Weights of a small GPT-style language model, trained from scratch on English Wikipedia.
Size: 13 layers, 5 heads of 64, 21.3M parameters.
Architecture: LayerNorm before each block, rotary positions, biases, attention and MLP in parallel.
Training: a variant of Muon for these matrices, 380M tokens, 5805 steps.
MLP neurons of a small language model. Each row is named by its layer, matrix (up: input weights) and neuron, and shows model dimensions 0-255. Each number is 500 + 25 x the weight over its row's rms, rounded and kept within 0 to 999. Numbers have three digits each.
After each neuron's rows, "fires after" lists the tokens most often just before its 100 highest values on Wikipedia text that the model never trained on; "fires on" lists the tokens most often at its 100 highest values on Wikipedia text that the model never trained on.

L10.up1095:501493499531499489479463535469532480486550484496474504488503505518569473451500513496461524495487512476492518508447534490547460466451526491473441526525473471542531453494533476527491468486493509493484496476493533490506456495507494529519502491518478465455524551499490489512513530505468503490531482538490474498473483465519518530491478487528482510480522475509460476471487525498512455503464539536469497495539551474504507559527508466469509482490518484504489556518478500465520499468517448476492510550494544508521498489483450499490501534459511509544510451488521464515495521517469503508479500501496499459488512501469499489503498505478480509478513499511512503506544532507550504515531542490495460505516501483492518484533504522516523532470478504488482483494507495482454526478479479
fires after: "-", "|", ","
fires on: "-", " No", " son", "in"

L10.up966:503523474507487504466502459500463525508488532503542513458457491508480485503544479492531448524467463491454505477475510503504528491511478488505523471454500484531491488516498520512500457523535486549501481503480520508495487467470520525534489510528501474512519489461507457514496500520525473556513519483481542503516493485488515555489503505495484506498474505490544500468548572513542507493510488513495507494483471526529505492449470479431473504486503492489494513484470485475535530546524459494499482518451517516461525550495493516472459519475482510494476507467519513520469476516480525508534483521534484498486531522505478538458503484503500521490514511528515515458491516473450563482506506531518505543486472453474483526493520518483517517461458498510475492533506548510505533507494525
fires after: "|", "-"
fires on: "-", " a"

L3.up117:487523529482465522454506491514492482479520494558488537452482473449460488501455487485490490504509498514520514515570477532513492508507514500486492471524507483525488492525504484524452503487510501486514456496504519498496476512475516464557510508560492494471503525495481472542542482534480506497530487471491537442490506525520479563456500552509449494501513530536512491470512507475528490530505465530476476556524489544476493528502492488506472503466517461471499529449498486507497539497542508505518491498515456505478498502493463501524449537487509490529523453496485517469498492502546532501526504500504552511532509516515485536492515451471501503507497499473457493547474490488506499495520544484502501521469505487469530509499476512535526471500514519503537521508481509517492468491493475
fires after: ".", "\n\n", ",", " that"
fires on: " he", "\n\n", " He", " She", " she", "He"

L10.up403:492485487537511538512503454495437479511530499485509544557529544517525526527507470502490538485484498506507477500510476510474486455425550496494499519489496451478504510507528485493552481464541507532502512481489505514486485503528519465534512482494479498482504516486542522522476470526498528478522513514541470532516500512491494491501483471510511497509473513492491524454481510501503499491544491519489473505489474515524456482513525483497491520490525513462498483532557509492470455474480482506471507446503522506518499477524499522472517481494554537488500485515493486473504536512453483484523507502490495533521465502507507512482499523532462493482500525481484459524487574540501477513500482480489487499503468485519477464456494502510496523474530488477485456441474438503529514474505434
fires after: "=", " =", " was"
fires on: "=", " not", " |", "\n\n"

L4.up593:488481530544486473446472501497509553462460484488477475476480502533498490469474483505512454528495470486445475522515502511557477449522484533489522483494521530470526482505492481496525512482495519530542480490511488437492504466496492481479500518516470500492476478488489539499476541497524487485515491476535522548515522511448520474561509533512458514489502493518476491510466504518513514510514500494490505505506512490473514513466479514516468477504488532486489503463497499498514483515545545474517511467498489500517504531520522530517464450501537509514473508467509543513510506492499506524474465501509466511534485536507500482515503485474485512496500498486470530517499491482494511500564512512460463550530477517501532441483503516547540535486483495491518464476497558474501481513528464
fires after: "\n\n", "\n", " (", "-"
fires on: "F", "L", "S", "G", "T", "R"

L9.up1037:445481506474519526534515497517496480551513535513489501539492507516548525482549530494495498531520509506538494490500488511451487498502514502483499513445470500501488494474530519533516454526524525489497489521485523504479494533489494533508484447529547529442513493492485512517474491497512532515505528472526541510532489481444522514511480498448496526513499494453501496503474481510497496513464505492505468501532519494474558470496533497455449507535505461492496489480509489518482489489516518537504453484497478544471527511506473484472461516495476497519527508531451525513469514486507492492509491488492542509455503455521499489519517444508456505492511479483528518494479568537543488522514512532518487509482445490501503477530462460486511511506487493516500552488485545491475463538467509
fires after: " 3", " 4", ".", " 2", " 5"
fires on: ":", " |"

L9.up1030:463506500463495481538494510448478496509456502494497518515464506500508538493526482523473553494505479514491518512546538503467462460517466516521507524529489482492473487482563510548528532505461479483492491456536488504477546519480532459560535517434522509512518521471481516488459487490493503471493480442511481518466540455484517543514511518466509496531495511475521510478479498507532530519478493489516430488488534516521465514481563517463509521540497534507482503513497526477495501472497469525500504490510500508482473509509500528455482484542467478502468478530497503506464538500496507515501487436496491512558503511536511468523521468487497519518466448518512450502490505491482540499457504540505495519499452503459507487501523497477526494536504482486521487511485543527473502473520491
fires after: " (", " in", "In", " the", " late", ","
fires on: "19", " 18", " 17", "18", "\n\n"

L4.up559:545468494488475494475501518547487493498476508472499521496545497543536494494516502478463487515520498494516500525448500508519528470484497494526453447525490503492490508475559543503530500524489473525489508480525519484494548527507497492488487500496524467482486501498520493502473517486530456457549494521504531532545544513476495484463481482517523479455480511491519465510542530495491513507465513513466514501496524514523507523545520468474460474500533532497507498509426499507568441454471499450546508530519515481493523468485532517481484538481503484495519505488449465502523509502516492482505454523513493534494532490474448442478539532493536520520508471539494495539546488455506562496488536518519507532453510511520515481493520522475534488526514509491510513502543506483479512493462524
fires after: " 1", " 2", " Ing", " 3", " Apps"
fires on: "–", " |", "ers", "ep"

L6.up971:479530541510510472510441516490516484487526499542525522484469529477504513452515501481469482485542490454526473498495481504469549522500524526496500496503566491489536481485506509552529534473501537492525532528502519498505485464528522530481527509526502497503540502535541508509538388518504475489514516508510542483542472510559460517493504488521502555510516488475502500481518493529506506523468519555482506494558507525528493480474522512451466500519493492538487487476478451514464500520494494492500524504512495485481488513502479467460497540479488516512491513510490467511493523536506495438483482463482503468469468504490492438520489530516481510497485451506535455484490507522544502495530526485498516478471518491505505456473542491513511483496509476499477555471477511462494470485513510
fires after: " 0", " 1", " (", "  ", " 2"
fires on: " |", "|", "inc", " where", "0"

L10.up477:488516487518470510538503486509465536476446522547495486514506505477481495507508459532492533509511518468504484495446471491518543499542513503452597508532432499493437515495504458514473503498506485504508505500525517512493517502490484513523472446535509498567517546514523499455509479485523494536499462510488532533496516518561486494496515477538489510497477541489461545491499525490473494481477513508532491494512529504509561503511511448478502463536486504501512518499495471488487516496518495471511506514486518550477484524469515475483484491546465505526518502484460478459502521497479523490514530477512503475485524499511458505548510480504530506510493478512509547489505481507534506459519518517426539499502506469467510520512509520476481471484515499505497490490452464506512501484524480
fires after: "-", "|"
fires on: "-", "d"

L2.up223:512548504516501565475521507518497495499513526505490552484488481459458443496507545530518510521488530455591518504493498502484436453506518497501523489469483478493477479505467475524496467498555483506543469540507500453469476504527491517492530472493477500506483512434495544505535508506507529477486519503502539484521502529464496512458492536510494482481518511529511518471508533490494503505470465508496491548486503526506522491455537488532508500565525497494502491451478512481528518512544537488490473510490490518512511509519484478538495501505477531473556477467479495511511531456498529506533518499498490552525513504457488520510523465508477474520508502457448510541488469454511472494486494513558492507491509491507520510478473497484496487461534493482519479475512482496514464469499495
fires after: ".", ",", " known", " that", ":"
fires on: "\n\n", "\n", " \"", " comp", " and", " for"

L6.up619:478509467500523507519540485457506520480516503485513504523531512503498538497505464510486521518495490489521490466519474516520451533483521460482496495520535464482478510499466509522503470526550486505547491516565497504470487460510521446514481441513485527468500514499481524506474452465505503467542542525483531518533516513478532484445495500516504503481465500483455496478485509485491454541512496503509518501506512515510491494519452451497486517508454484435523507482498490550481516514507538542518498481527484536520494509517494499515476523474488466469476539502519513499524542471502521454475538543515514480506526496482489502472493513523523434483463547484509472544496472465521548557519534494562501522489539523517547522495503482523508474486543533481475513490491455552512476505476511
fires after: "\n\n", "=", " =", "s"
fires on: "=", ":", " the"

L2.up1023:496536487493508559523491508465501467502458504466488490516541476519517546474502489524479521520504515467510491508549478469470525524470490439514493558479506515527515476551503524525494497491495506483490510542518507479509538488542518472497492499546478501526519485504489487463513520452530488502513505493475500491509505478524504493474492502582512482491501517522514469474542501534483531509455490515500512510502532508497485487523524464504508489529516511494497503457517460497498497523536495494542483494483527530461470501512516424519490501531504512495510449524522485453526456495517530475470481527500509496541481502530546465515490505491511449513496484484543490541509512511482407468525535523496507522504549505508492465466481520506552487559506456485510498473529464550533551514480507
fires after: "-"
fires on: "-"

L4.up458:511541482475477516496465498530575483509550480512482451508456493525516506524508466499521493523540432543497516511517472467491517505480471511497508515491540505543500521516533572461504482482546512481527491487484522516466466457553517487516478503524469483499509493519496495536486455482531524482496484483528495462473497531462462533520513481488496513537506468497501488554513496545510477488477538560528481551461497514472523478498535477510501504512529477491470510462497500497475515510471539521482495525512529522528482475496530485513524552495462525509475500515496502478517517499550517508526527525525514487535538460482486489504501473496504489504493471471479496484462529514499499493479492486520458493485479506497564528481480495494509461532506502465486436496471499500533511479490497
fires after: " the", "\n\n", "\n", "  "
fires on: "|", " United", " third", "th"

L3.up638:477490510504537504539498471521479541520490446481475481450500531505457512517446477522464443569458436526561523517563476488516485486522487502502518506498476482534496482471504526506484497502510521492530454466510478500497452531531468486551516506494485462484475491477478516466501454479503462508509495537491517489475504517532453524457487496494500491511530508530502526499538498475506492551542478529475483451505481528571496524471529472498492478509514527486496506480454486496512557493494458523506496477502496476500510553544524499491537508517501489488519475479503504489475483488538506495518494503507500500539522497485483497503518479499497520489513502471464501541476506480514475503466524473488499567487504499488451459500488509528488435504505492502514490475532473469504491521510469
fires after: ".", "Se"
fires on: "\n\n", "r"

L9.up566:487488486467531476535479480529540518507468511550487529461472527493500504498498488522474505503545499461486493532566492490475477490505475504485480528504511451492546496525448458498520529534492540495501482523494481511501550487525495512467508456486500540500486505543527471476480499474532490486485529497545484477485494511487522483522514441453491500504468508504461512524482464508452435519523525512530538518514519467514520479487488459452462487532495502484467477482552520467492479520483525507528504497497490518495547485473503487506493530493472531463552496490507489449489514499495476483508486526497500490495477486506473530469511487508479469491483493504504519499480497447513501529532501504475521487479538488475500471498503536491490501488481504474448513528468513492483456511485545
fires after: "=", "  ", " Ministry"
fires on: "=", " of", "|", ":"

L9.up978:507502491456474487503552478537463468466461468476467520507473494522471502502552475530491540491485509496527501474531498538496469493502454522480494496528490540509535464470542536496533470501503537486453490523506528500499499520506513514499491508519479484534539532475564465527520530506498536507480497520478456439538492502480536472480514486465555500491512491493459512517493508489499490505504545509506527458488557528519473500553516491535463482499543497498519511491500498471509498522500526498479528483508562535506492556522502491526501478471527499546510501486473489509525491470460505486540502486478498507464503477469506519495506491511529484483502477541444529526502501503525457543515488508536476505502485480511554425491497482521501516460541470515454496504492488451483504521513518
fires after: " 3", " 4", " 2", " 5"
fires on: ":", "°", "′"

L3.up1202:508469527491502525469533479533449518479509509522494467496481515473499512515492506515494505507504474512452508473521521490500536498473494521538496488519464524477475508463519473492544504544467517479537513509486525551508529480494450463480499510507485521496513485529495498488443497518544522496495493492535501506558505485527524484491515521469480516521477477543506510516457501458525473573526487522563465509493492524510497468498510527488493524498448496461459546515498443472497534541480502504475491498481510535508505488516481483482444460510484502533538511469508501491511531534482512467484528494462512517452497515502477478481499482505532503548495505464531517514490499515474542508518475483477495520468530496507512491511464467508499512512493447493462524522575536436534517470521512
fires after: "|", "\n", "\n\n"
fires on: "  ", "\"", "$", " $", "2", "."

L10.up992:524515529530479456497517528580517531438501476444513526452493484488466526504525471521476492468473498494459507486528497505537486513546491501507509478505484480499486486514501490478510496510550511507498479529418529533479509456504540518514508504485531525500539502485536498477517506522530488505519469502519514501510476497522509471456519490503466500525502498506542438522515495469462508478488500512499486536474526541485488497511501493501494472527510489498538515499455498508467502533521496465536457495463481493485485459535474501525484496520503468492535526487507511492501505502490495517553487515510503540502502576496471497545506497522474458477453473504493519496481493487519516458483473486513518485468540475502483506455492513531496511505492474487519451521526482548462534502537578
fires after: "|", " |", "-"
fires on: "\n", " No", " no", "  ", "No"

L10.up711:473503484522475483481544477466503494511510476483539526525535479500501500482548531543510450518480446460499482502480530515493521452485486509486485499521505499523427474505480496513499508470509540502487540501502545529495529493491497493493463486553510482503481525496488525507490481506487532501517464521529508502461428470496517543510548430478463506510480462473528474492473538535498462480502507439525532518517470477510482488567528512435530509444474449481510500531478477496478462520487495468513542483475497479484535494501542514493486498516496492487509499485516486491551479510481509527511547528472492500525518464530503496475524498424518527472526556538493478500474454506536524518508481495510481517508510507519494487491540502496482521481527520492532496507537453500506509500540509
fires after: "|", "-"
fires on: "-", " to"

L2.up32:482463469511542534490516483521476540547452502483506513497523475494497512531471490510529514500492487452532517491497487494546499453478490440517521503510497505536508505499537525471509473496548435526503519490477493466543501498483477523515491487521529515483499509481498508467521520490506490524491545515516470467486507513460542515513478500528501500509538541516493516471506495496549460513537533494499438494512509510500543505537511480488478503524499505466506469476525508525462501487499509569518458464502478507472491487578513493477470494514527522512457486494532551485478495480498495501483502494554513520511502522525519501542509486495523516483481510501446541518460514466539493500449507509546519495522501488507490512466505515545486477521453545537487478492494479574497475512485463
fires after: "="
fires on: "\n\n", " by"

L6.up557:463514472479523492472477498512545490503537482476478484506509527512500441502495471440461492504483512491462491482526502509505520511455481454537494515512493499489456472505489460534514520496488477490509496514523500495499499524494486506521518446478505473517500488549473492510478573487529480481520517485520516553474493518535547492506476509491467466528476499482525463476504538505481512517457530536516525476501494473540435495463502490513463517524486537465493471485513483474530516496475459517433541521532511503529488545528493502539494500533507497489556477510532449464497481510512518455506531549485484494496465470535506521509507490539512467513541522462516510465549485507491513483496495510516504488476527495516455471468539497499487467530481476501509532533540485536518490486505514
fires after: " 0", " 2", " 1", " Apps"
fires on: " |", "–", ";", "-"

L10.up859:499539501527499513488512457469470477490520454495486556502536482522506490498480524513460539507501515471524570479504502468504479558459481551490458499465460482485489467500474486519476543515478467525500501466474489493518462537480500549489472502532497484529522442469522493537495504495513446500498520517484534530505491525505533495505496513491464488445448532553479486513532486474536511466497486524481491531515515496522550523512511507490520480520530502474521516513520491507507442511482527521509467499498482494551471505498504469489479498473507500453471466525468535488498475530479490498536535506516503473475506455525509505502464459451490494470497498497502479528546527498507468477528471506528538495470536550498492507510493457533506474474464510456482490478496471510468536508494512
fires after: "-"
fires on: "-"

L9.up482:491492507471481503516489491490477551521504458499502512473462517518577543525492488491545469511526504525499522498521483512535495494530530481493463534507461516491535509497511526494517464536515470496495516469485517501484520495526509521464467445484482550432496509497475504531496397520542557463492489503500518501526511466524525468479493518486483438506471510524507529488424497497524486552483503492471470495505495512549458517507550531509481501489458525514493498495484526494476529473508514541500484501514511506471507509471501490482499501483499532467489461520534530502510525517500500472495504529507477504507516503498490512498519510550519535486515504427509485446496491479536543492495530542484525493520481469506493503493497504523515501525449507479525507491535536534489533494530509
fires after: "\n\n", "\n", ")"
fires on: "=", "|", ".", ",", " |"

L9.up632:474527552486501490550498503515503547481482501475511521500486484509488518489475476506526485493500530492522464522510494490534515506540483512520503523497505479530497500475484490533494552498488511490467505439519518518512555448535524536541498495479492528471536501479486541488498478503557529508530495484483498463488561432528516517508520496503486514495468477507487499504486453511500453543519494527504494514486505473476485499494498546462453508506451482483494509499510518547456516440499523503459492521545493467515544490540479536535475501517505525496509502469498506472523477509500513455521491526500504520476499473482481444496501513523491495477525529466456524502507483497501547513518552499504516577492466508487468487488502514491495478544461490456519507492481509501491502480513520
fires after: "\n\n"
fires on: "="

L3.up473:467512474508478509506484477491477472487497529472530507496514500485506531463452484525489502508517482526484530530503527503486503492483487547519448497525491485526442519496547488489480502511522531500531532509497529486464500518465484452526479523501515490507522559525525486493439506539574452466535503508512502525516519489505528505489499498504456543450525499486531501575498467511470511503497440478508496527513531510508498501518490487487492512541532489525526537534470512506502489499505504471535506505491435510491502503487460442507494566488562453477512488523496453522483495495511542512508464476468510493512505507485548476516488547514499513497497486493526528458527470445500506486487526502494481545489483468471523492454551528517513510481503521488515468446486480496553497526470498
fires after: "-", "Me", " (", "Se"
fires on: "r", "se", "t", "dr", "pr", "g"

L3.up1190:541525470507511536535475478497506515503505503521503551532490505431497478481501468558446552477433454479498488465486501542512488470507499494529508500488483489524507507469489484530496484502525483487502528511431464460471496489485530519477514478492540509542519479492490510471446533502557480503475519542486526540506498556497506514489495485495501491467499492543502497499498530472502452535461537519480502495531525490500501503482492497491508564479527519481496497515491505495478549495480458484552477535448511463479496477504478499502495495447518505528467522478510516542484470490473514554523449534497506507488523465493518478515518505527528502531531467509500512494530523495557487490509480535491534500489500480500521484491538479497496489527473470501482523523477457481505489505502518
fires after: "|", "-", " •", " |", "\n\n"
fires on: " Total", " Turnout", "Rel", "rel", " age"

L4.up560:499501470476519493457511525457518554491486501449489521463497486522457503524461497498526483477520500497500473532489466505493479494521474488457518505487491484538474497511458553529534501505574522505497519464501500448489486479520493527526503487526517466479505511511515496520483463524502518460437538514472513512492503449494508479512533482491465469478485462514505485473428489516468508516517538524504505508549503490521496512487516458479462501531453484467511499507472510536556499526502593515522482503476518547476526545517506503544536516494475498514503494479526510477537499458527514508514495477500532473499489511462481514462533550541482530508482523493485495496499491504534507552509529487530519524548495496527490495525483501478501525476490496484525473510526529524460482502461493
fires after: "\n\n", "\n"
fires on: "="

L9.up1034:488489500501491510515508535514547505495453484465520475494495509488454534512456467491521454508529499511502495496530467480490506526468516540517509535440484502515525473513496534518449533477473469514528506501523504498504519516525503526533478459501478478476524439480499517503471474482552491472516552485492492502492501450457551526518479520493513535454464491514443516497509494504481502542522524487470519523494552497569493494468559506527516468501499509525516499514479506507519497486459499504499511513515505487522516515499465481510456491437467504468526506504536523475502507500502468470495519461510472512534545503470479526506471508492470501484503480492449479511519503528488508481536473548499490482528505513489506520515477535507504482509530461495505559491542549509532502530477481
fires after: "\n\n"
fires on: "=", ";"

L3.up186:550498529539452465478509527532504498490501528482512471523505460519465487507546485427495468519505490539524483494503463515515529491509452503459490487518513491528506528479518501489494477510538510472522459497468471470489510538495505483473463544531448521523515499515530450502505482528505450490497529534496528501507523484512536545507496556520469513506522509490521485511487499540526517518533485473496564528528502541500482490480523512477513468528514477491509529465527494524466514515454474499511494527474535554520530516497472471534466491473513495508488467485485479518482511487509516471470504458494506459543578454510521508493483509484511467528494502485497492530484489508490514442456504527507547513500498496509550485507501486501460494492485484516525455491486506457469487506501514
fires after: "-", " (", "{", " \""
fires on: "in", "f", "S", "re", " inter", " Fra"

L10.up383:478480524524533469495494523530492519527494484492506481483450462510490518515520472477482492508506496529479488525528521528478516491504491497527477480479502497497521492517501494524506496490549523509550520477508504452498493458478518536507442491494531521475492491502536489542477431499515503467502494504497521530503491486535533502468516490486455467502465489548502526540475511536509499499496505510449506564534501476490514498476517502453485528480450501511494529470437550470479491504499519495526519484499511476483489491516515487557503492486523553492465471506511493475537492470475557512519490466453505463499465491557505462526523544511484497495520511473522504469506525513537537501458493523547488521508478512503494514486473521468438513524482535461508513471499496482504486484508514
fires after: "\n"
fires on: "-", "|", " |", ","

L2.up552:531513544513515525484487508527524494467511498488529511569481519528515503504495549517509495509519519553529500503455530499483469518519457474506488497500471510523489455512506502482473473522532480510507498474497468504519490492515511504495506470489528560464519506474536489520538485545473511507509479480489433508492422484496484493490502541504477479519438546496492493461539554471508495458498478531476522525514466516501494515489508534473520463481494493499489534482501532504478525436483482521488509451524526466523525557453491464497486512541513489520481492510509495522502453506491517497493492516526500539511503473520546538506489497472520516492491499480475451499506504486494452482495515472527491516454495490498480500463490501464543490489477494469509529474473523514489543473518512
fires after: "  ", " el", " one", " three"
fires on: "|", "-", "er", "der", "ake"

L6.up360:485511510503508514512516483481502515545459460520475495536519465493511487457494458507440542487546492486497446498455507468490488505470518500481518492501528497485439531532475481486489533469515497506538501506501500527463485519521514497550521515487488526500446516461532506542530514482529524533513513541509544479467516447519490502490492487516451493517509517503554449537524483491504503524503507462486522490529509489507535466508513476473466510511446503531546509579481499508538484482533514528479493457511500495499466524497485507517471477480520535487527493482516499474492501536482490518480521520482509525492487456505462516469489510460504459476477490517506452511457491508508520516491543487515506501480512517492518478512540494529491503495503464540456535509523496463488491480426521
fires after: " 0", " 2", " 1", " 3", "–", "\n"
fires on: " |", ";", " out", "|"

L9.up541:490530514469515522485447514540487499485515505477540495496488509518525489508491506509482453484516473487462499481463501465504517490509498478469511516495523461519509491493457494500452530478506516514479489452489481501505516472462494485506451439531508523494481505499573500516512336504498568467478504531518532516510493515506490464530505486522479478497489480493512506524448492538476503505536506547516525514508500502509525500506500499468503521534472542505527510487501493523511489476518466534532532455550511534523476500490476480473516499512503530515521474537498501495504535530480490525479476522505538486470496459530529459510516492535515462458498530510524524513491472488537492497475555518492504484496526489501521493502514519519494460505480508514503498515517514495534529489504525
fires after: "\n", "\n\n", ".", "  "
fires on: "|", "=", "\n\n", "-", " |", " the"

L9.up1063:480537529472490503526500494503516538489479495471538491494503542463470500490515501489478479508463469499484482531510473488482489489493487498487523478503468498472464455454492521491527490507524508490515525523492500529459545481499491527529493470540509509488492505536552480501500479520461453533512486516531513517510558543449498506497510471555487509502467505479491480486478544482515539528500527461435491516546462504503511516508535461510530498510499470447521507492487484470490497534487514475493480519485536541478570467512459517483522483526560515491468472482456480508495518507490540482479476459488524558503504528523515535490527508476494528455499517539508474462481553482495479519500521474484472517510497460496503462521477450512507466509509477517528494441520527530546503511516540
fires after: "-", " did", "O"
fires on: "-", "n", "ct"

L9.up1138:504462548534492521451459488474452498518457505538470505414483505520540513477506498484474507506531453497489449474472549497543511496501488509488487511513526490512469478468514497536500482514488537480482504455475501483498488451460443518485444480538482473491500530520525509501536488484519488511477507493504503498511512532523530507476431477497493506441510482506476477560512491508469490538507492518493494492501532515517492476470501501533511465479502530474502525499517513493474471518501486511519529551501498480509501484514539505501512454512551499497482510434462507490521518478523517502475494523483509512512498523523542510469487544488483519484502519554467518524533494487571494512529518494511498464514487517505532454513510485478500477483466498512532536535496539481476531543514549
fires after: "-", "\n\n"
fires on: "-", " in", " |", " career"

L4.up658:457591528478497513442540499495478478515537493497465488524475501529486460485474520521539524471510463471535498524476497520529487484471499452518480544485500493485484483468508486497514530496520481503515524496485477478498539500494529546543479571520517495502491483479502506469460484524560519540514478478515505513501499485501499490512493511498481482487492510484510505500465491519522471531534492492510533537480520479499473498535479485559487505501489488499472494523492457539520493493507469506472474441483498482530522507480473502500504477477548467500526565474436510500506490492494524510542473493502515468498508518505506512537528531473543480495520540499501500471545528501506481511486490476517546484507506467477522515552446457495510530467479488496522538449531502533483477464472515
fires after: "\n\n", ",", " the"
fires on: "=", " of", " de", " for"

L6.up920:549504528516534497483500449434443496489507473495511473534477455500461520457505523499456508504510507499519479521524522521504512556483487494514506503539498502507497491425505504500479489510514504546540519500504474517491535514532482487463484490551481467487505582475463509534485558460524492486480476540513514535492531489527515516519484475482511504442507485483465500527513517483503454484463504504517487485519447510495496505486553506508474497509509480499491507500518479495487480527497497460538497532507475501468527487481480473498519547480479539493528539500501511468523488511542519494482518480465484484526454484539536498497474501481503493517451543521488498476522476524491508498444524515467531454485521539521528484498498455516520476494491546505484519478525524509475482485475538
fires after: "-", " had"
fires on: "-", " a", " |", "r", " to"

L3.up859:478487488506473471483539530527513510475483476511497481495478487505495504508507472506516522519521516481479509446527494520476548530509492493516509543499456520487492518514548503482495453487513496518523516492536473482534502530549470516491481497557511500467484538477484517487462509507469501480531477480527479539505541487495547526476519521500466482521474523540468461517532506506514488490502465485437535524506483516500497509490519511513533536514508532479498510523514440520485498489506471481519456511455462509475443504444486487457471526488492504517494510495495517525492497522483482462510462471534505508559515474511519495472494469525522441517539537472470488481507441494531510540499510476503487501485499506494569489445478516513547504509511502526475466479518495530552471528492516
fires after: " (", "-", "=", " ["
fires on: "P", "s", "p", "S", "H"

L10.up461:460527461535469465534518479509512496477546497498486496483503495434521476443482527497502471451482581492514509498456524502542477479507519510507507504515491496491510545492501507499473495519505494497488485487486491470476525496501497582502496512546519445515517475474518506509498489550497486532498476464465496462506475507550512519495552487496486448497491462484453462517490482503472472515485520508515533489504508533538544489510503501529503487481531500552482519514487504502484523459532499473547490510497526476463515538477524467453521492458511517518479466547465493464517486497508456485479519502467508511496522505502503501513523519526498469521452463507527445475541504516451464490552520479491463504462465503524514483474530501502518495479489498511523470473472567454515552500524530
fires after: "|", "-", "{"
fires on: "-", " and", "2", ","

L10.up841:497507514535502512477547497504475528481490503490509498491499503502449498528482473546476516535468480498465507493512533472502479491531513512511504521477474479501454541469547513538539528469516512522464540508490471498516501510456507494478485475528519519490522495486483490464544466533520529452533503508501494479491516519465493462477499499516444526469499488468505480488504521552521499496462494475511456520510504512518509509513471518463477511498515497496511503495489473496506472541495507517518455506492502490506494538531508458468520537546507548519507481477541486492459516517508447469550478512426552504498540492485500465529505445457495495456491516506524518482482480465497484512521471474468491482511558493463464525470492504508500482502508529492539498483558458532532532493541514
fires after: " |", "|"
fires on: "  "